Weights of a small transformer language model: rotary positions.
MLP neurons of a small language model. Each row is named by its layer, matrix (down: output weights) and neuron, and shows model dimensions 224-415. Each number is 500 + 25 x the weight over its row's rms, rounded and kept within 0 to 999. Numbers have three digits each. A neuron's up and down rows have the sign that makes its largest values positive.
After each neuron's rows, "raises" lists the tokens whose logits its output raises most directly, leaving later layers aside.

L7.down834:475494518511441495528479540489455529512453486483525447456511484484567470481516508474498486466491492564456504473485459461503474547493502512506493502518487521487481487535491522532517480514469511521521494534498488478506521470488474513497497485496470486491486523461515471527522505475546521429469479522460485493481485497483488529495478470507494497480533493532480510504532503506508474509529543483500500480483510474558496494487483473501468544480506457512497553450466508504529466478538532517496491520492512498510502485454498493477476535494530505511491504496489471502511503530492446498
raises: "201", "194", "202", "200", "198"

L7.down119:541519513486485527520471472507486479508534464517527524432517506501514531525514515509518492455449500510505511475479508501475512506476509475543512532487512488446494506517443479500512485463480567483490495468531477521525536483494517506451476458485489504512530502496507531490483490483446483540498518497482511542463513546473508509523429492502473530540509525522489503476474513534478509495500499509496506525530439544485497485467523456474458532508547495489465476484498535456512511460493450524513509508514490490500526508478463511475493503499484499510495474484524471500441504504477498487
raises: "high", "most ", "larg", "long", "second "

L7.down1011:479539544502556466460481531477579495493496496453441533543468467496479530489501518506515539517473496460518512485487522516533488508524485521538493501487497510496469490534517501447497491523511477495467523494489522478495540513490537482473505487483510517499484511487529519527572538477488511524548471517482502496464492518531530533498518518492489481515490502505489501509486488494504570529520506527484487532508474498508469518479528497514518533485497474518483445502473498498524457503517498514552458533484505489508571529481523446513501515491513508463537519493537482511509523491490489503
raises: "de ", "d", "di ", "ale ", "Engl"

L4.down977:499484521533456512531509536465502512498535520479478492490493529511464501470498495501492474509500505475550530507547469470472509481502505525482516468472524524504487471489537521504579506480435514438510468493506476523507508535507496467517464511517494492490504540515499512527512486479519489528488502483505500542521521483488503526436488494518497513511496510500484467502533456481481503537515509465526453478509478476493467513506497526517487505508489491497498569502533486505522510523502485532524522458508459526486515482560485536478473538510499519467529470508487435425528470476513473468
raises: "own ", "own", "former ", "first ", "fa"

L7.down717:520516461543530500517564489538460510520467537479519513478507508481503492482491495501450491503556522496511442525495533528537519492504501534480510460536462503541532538534480487450484493525486519512481531517522486492506510515522468510479487504500518501490514507529498476513511475472457476508532467510519497531490525514528499503452509489508503511556468535496529510499476495502530470499512474496526498474494491497510530485515538490487526537520555477535499521506490523479522496493545496522490517483510514505520508485520511519502502514514495512502511508481486490488538476543495501475
raises: "has ", "could ", "was ", "had ", "would "

L7.down883:507517516491465529542537540475510524477569483481470527430488538542479493502460501499489514495502513484536527483506477488458508488507503487480529433500538518520500490512475477520497506490479508431492465512516495542500482528486506460499499483543495494453509518487460472533498500480476490505475481480497490477503556492489513488487432505500502509514517505505515487530559460501518488529511542449508462483483451523537469543494514482487513486484505520541483507540508510505465473481507471498476521502511488524515499520514477519510453521532488524460521507521491440449527476488462519495
raises: "own ", "son ", "resp", "fa", "own"

L7.down238:542482519478502539456552482516503505487449552524482556535505478483491492512557469494490480491496509444545487482491483463493527485509502524488538510506514510513496500469508486566543551510531505508523500487507504522471497518516486523494453469506527490528512491497510526508511511465557521486479455512495487532488479528484478502522504471444485515491457513484531474506539527499520504485471511473477511535489503522536494501528526486505491467529457520497528517521471484474519458501460490530486461506537500486504444527512471542458522481485506517498470489528501494466538516511481508533
raises: "been ", "won ", "received ", "died ", "released "

L7.down197:576517485519479517474507501486508501539480506493461498522504512529472525497462473536476533508538481501451456535497482526510536517513533497478500507549508505501509488521519507484487493512496478497482460541501464495529527478533515495530512521493514514478540487469491549505486460501494497462497469519554558514437523486538458504495498539508508472491553482497522497506499502516544484526535472540505463478498518462464515531495525523548473484514493508519484522507510540502478532506508482538494547478494486522537512501512480550470476505479494499523491521441518521448516497501499500488
raises: "may ", "was ", "could ", "has ", "did "

L5.down872:491527525490492529537512443541511531493483504478475469512472520499474490490505465507515494529515544457477509473514520451527510470487509516548464502525477534512513541522530432482472486476518504470500425468499481464470478529544503479502501520516529500463497530523480515487492529540486483505423473499474503538528497532487520455497501499492476490489464500520540520526483496488481497491464450487528540491467481460497469526527516505512480514505523485475474479505479483474465481483532554525483515469473522507514502511472484505467523484542515538540522576518490511482509489484470484466
raises: "are ", "were ", "have ", "by ", "can "

L7.down822:544538473502511508475513513520508496524486502519503530519471511498532502449480527509492478509503512483511495486482498476510489491510539521536462472472495497543509531493514510549581458441545529506501495479502503460504457498560468499489524491512492477502525503465481502539497504510509514499500499507489535496465564512501478501516481500492495511530504514508533465499545501461512491481529499554541485558486467466509491505551507454502465492499518513489478503512519496503536502488480459456481498469493486478472491541520509527509475471493460505502469497504558502527535484528483470552
raises: "been ", "won ", "played ", "received ", "to "

L7.down691:520482511513474465488527459507510533544490470511489469520473488501517469476504523544526456514541512487491503478530507486466484495497483527457461507459480506511524497495514510486505463486463514470529541533492528514505522483476512494470539537476465487517457500478551550492496512469485506471506530494469519536454471509462521516511500506491496493490463488485467447515475517447527511455525503482505489499541461500499536473479513502542493526507489490506519517494463519519508508493542503503504504479506518437486525501507443476512444491501498520537499540468483495469523538484496549523
raises: "him ", "her", "them", "them ", "him"

L7.down922:497504513510480494489490493497509469492483413543470470476516527454508476444486519496557491537502470483502544501495534502472477532544530509495496505515501530500483497483454484487523503517513507520486511509532512505501471489494530499492507488484489475497477510497554485515527517490471507520520511467518514494499505433498554526521484487518524509512490498510504526468496536487529495499546512477469493500467452468487527466487470482526560505518481482504492526473444534532505524522571556479494506497485493495530510529516513517533476448524518493534453551501487471530516479523521519534
raises: "they ", "he ", "she ", "it ", "the "

L7.down819:510486522532530527493521544514541496528485483454510448483567498509482523462488496510494441483505520488480457513501493488449479560514507483476509490521496502509461498455502460445468526485493499505459520497452479502541518532525473485524468476440507492510466500512529456499546474485490498488516485472508530532450487501517474504505462529515495504483548529506518533501595514516488509462473494523504517516492491499507462552477457505468483476522547480498445507504514479498489512421511503505514509476555508479559472502464483514480517526498518511511508517504470494510462526505471497486
raises: "being ", "hold", "build", "bec", "go"

L7.down87:538510487434516502470528495507475489500491534517526524469463486454505470508473521490448486482478560487506492479525478465506548486517523473472450521484512502491535591509501487485518542526501516505502509479494507463477492496542481503480473548468510458481470528505513515541512505495482506478508480484508471489523466506512435514508515457473521455512518513507515485556494486493475502528489509464537531523489470497538442509501454501524498496513483502500509476498491478493540490500443529526517489482507521479531507498499466499486513476472479481525504499519524509484544485511521536530
raises: "played ", "made ", "held ", "left ", "won "

L5.down373:528447534486490516491540535504580471528489489515499484504577505534544513462494481514508507491563450480514540486535539501543530499452506513493522512465473483493507501553488490498481476513519505485485454517491514500484509526512520518455500492463503488483515473498520510514505486499477490478552468545472508494489521485534526476434528501492475503508489502493517489525507503486501535470541492508475488520517537515507472473503565468487529543504489497520517489502464521485483496485508539525479470492465496513496501518507495522468482513495486506516500475524525497504475478475500527455
raises: "be ", "him", "have ", "them", "him "

L7.down684:503465523501466516521573484504500507519481487504471436497510463533474517498520527481486575524485474504462467487451467518496522480465489504483488478487478454508494503496500488507497460540476534470516517512489499497518486483524527481516519502522486483501481531485501468503441492476498457477507513516482508526475521456495483508492484469489492508488482449536512532499471527528562471519513506521502519485535474484470492470467448531493465476516493439515500481512486519524573480477488485533488465492461512511516501521497520500545501501522509479500498499466511518476575517521500550489
raises: "was ", "has ", "is ", "would ", "were "

L7.down737:485505493484512509566464549475464474507485485532486549494519506488489488515482517513492445494500476557500523498508477492471510514506483488497501514476518473487498509530480538516548479501561465508513482515485468509514501449483458489503503441517489501540489496494520511495486512502524548505506489480490456503483503529467513483490473540510496498489489439475438527463471530495474501555513538482465495544508517466517497495525499510495501484475537460464529509487484450485461494524551474507467461505499518497485513512483488491494514545511509512495498509492493456472537489515518469494
raises: "199", "198", "201", "et ", "196"

L3.down523:469527470432502517473477517500489516498480488483463492524452525501477498460488466486481491472490535476501468531523505548473552479457476516452478472517498520472508524501526491528495503498522487474502527478508513496458466496558502467492488471494487525497499499505504493508483503517469508492472493474461514528504480499513542507486521521467490465554478491475504497495462525479496442513482487489474522436479478480466455463540511515526467509479494481499472516484469485484444483498503525482494494488512492478529517507477472455469510483538449514522473527515457513433502522476530493495
raises: "such ", "were ", "like ", "have ", "who "

L4.down559:490549496512497486519502541492492499515490479534492473518512502467499481532470448495494525494486506540511449493493500475523542576501523541458475507507474476505491559481515523499553472519516476574496484542479507480513469494541528533466491469416464495549519484501505519503500545473467500537506518510547493467477500532507528455501530468496473491496507558486499498428499531483531482529529494512503487475502502537489511473489512507535480518515522517516503523479507494518522525497482512519529529516491479526509525479497494509471487484486505496506543518521502490510506504540465525480
raises: "is ", "was ", "they ", "she ", "there "

L7.down137:507476552499535498508533533495497523480509498474482526476529501504513506467553506491558491495498477529509533521498523552498491529533503521538531522542491501512436469460493448475493502493487480477463484520469522496512512474459488512522489512500475501499484473528502507451490505504538483499519531461520490496516554508507508497482449511529471496460493485480525490485537514499505483455492472494478516517505504547484510486484524501497547486505523484466508512518490474582488536509504470461463473511509470454503505441518487486508502512520535501516505523521448518505510550450483487468
raises: "beg", "do", "bec", "go", "off"

L3.down573:506544512487488489527535517493521510461494514529502501535517492515506514454512495530527489491496499513473526497511486530508546479487511557501513481505491489495486454471476490486498497535514522519482504541493462505506521480501512544514521526482523504531462478495502472450480499498514501499493520496505498476500517478510499483467500550510491483523487461486518522551485526531469505526524481515494498496525516489546442444495501521473526488512510453524470506524542472516471490469468531480515484476483543520444469536462498505484521529552468558499537477550490558479441482478494507528
raises: "be ", "form ", "have ", "play ", "ese "

L7.down920:510537468537500510479485500499521441486504492543484511508529521502506505509524537479567464469509514514517468521492443491449530498496510502505523481507515501517487566470515479507474473524466559486525480550501510492480477470473478539471449487506526481479513501507477508520520517511524502484499487502497549551468503535461545478491504514540495502449490498529502522491495502449528543502454490547468523518520504473505495484493492506483561482479524558519501488478498481552496512526499472514488525526537524478524491505485481475470501491480492507518491495487573485477527490505494466490
raises: "ia", "ian ", "ia ", "ian", "i"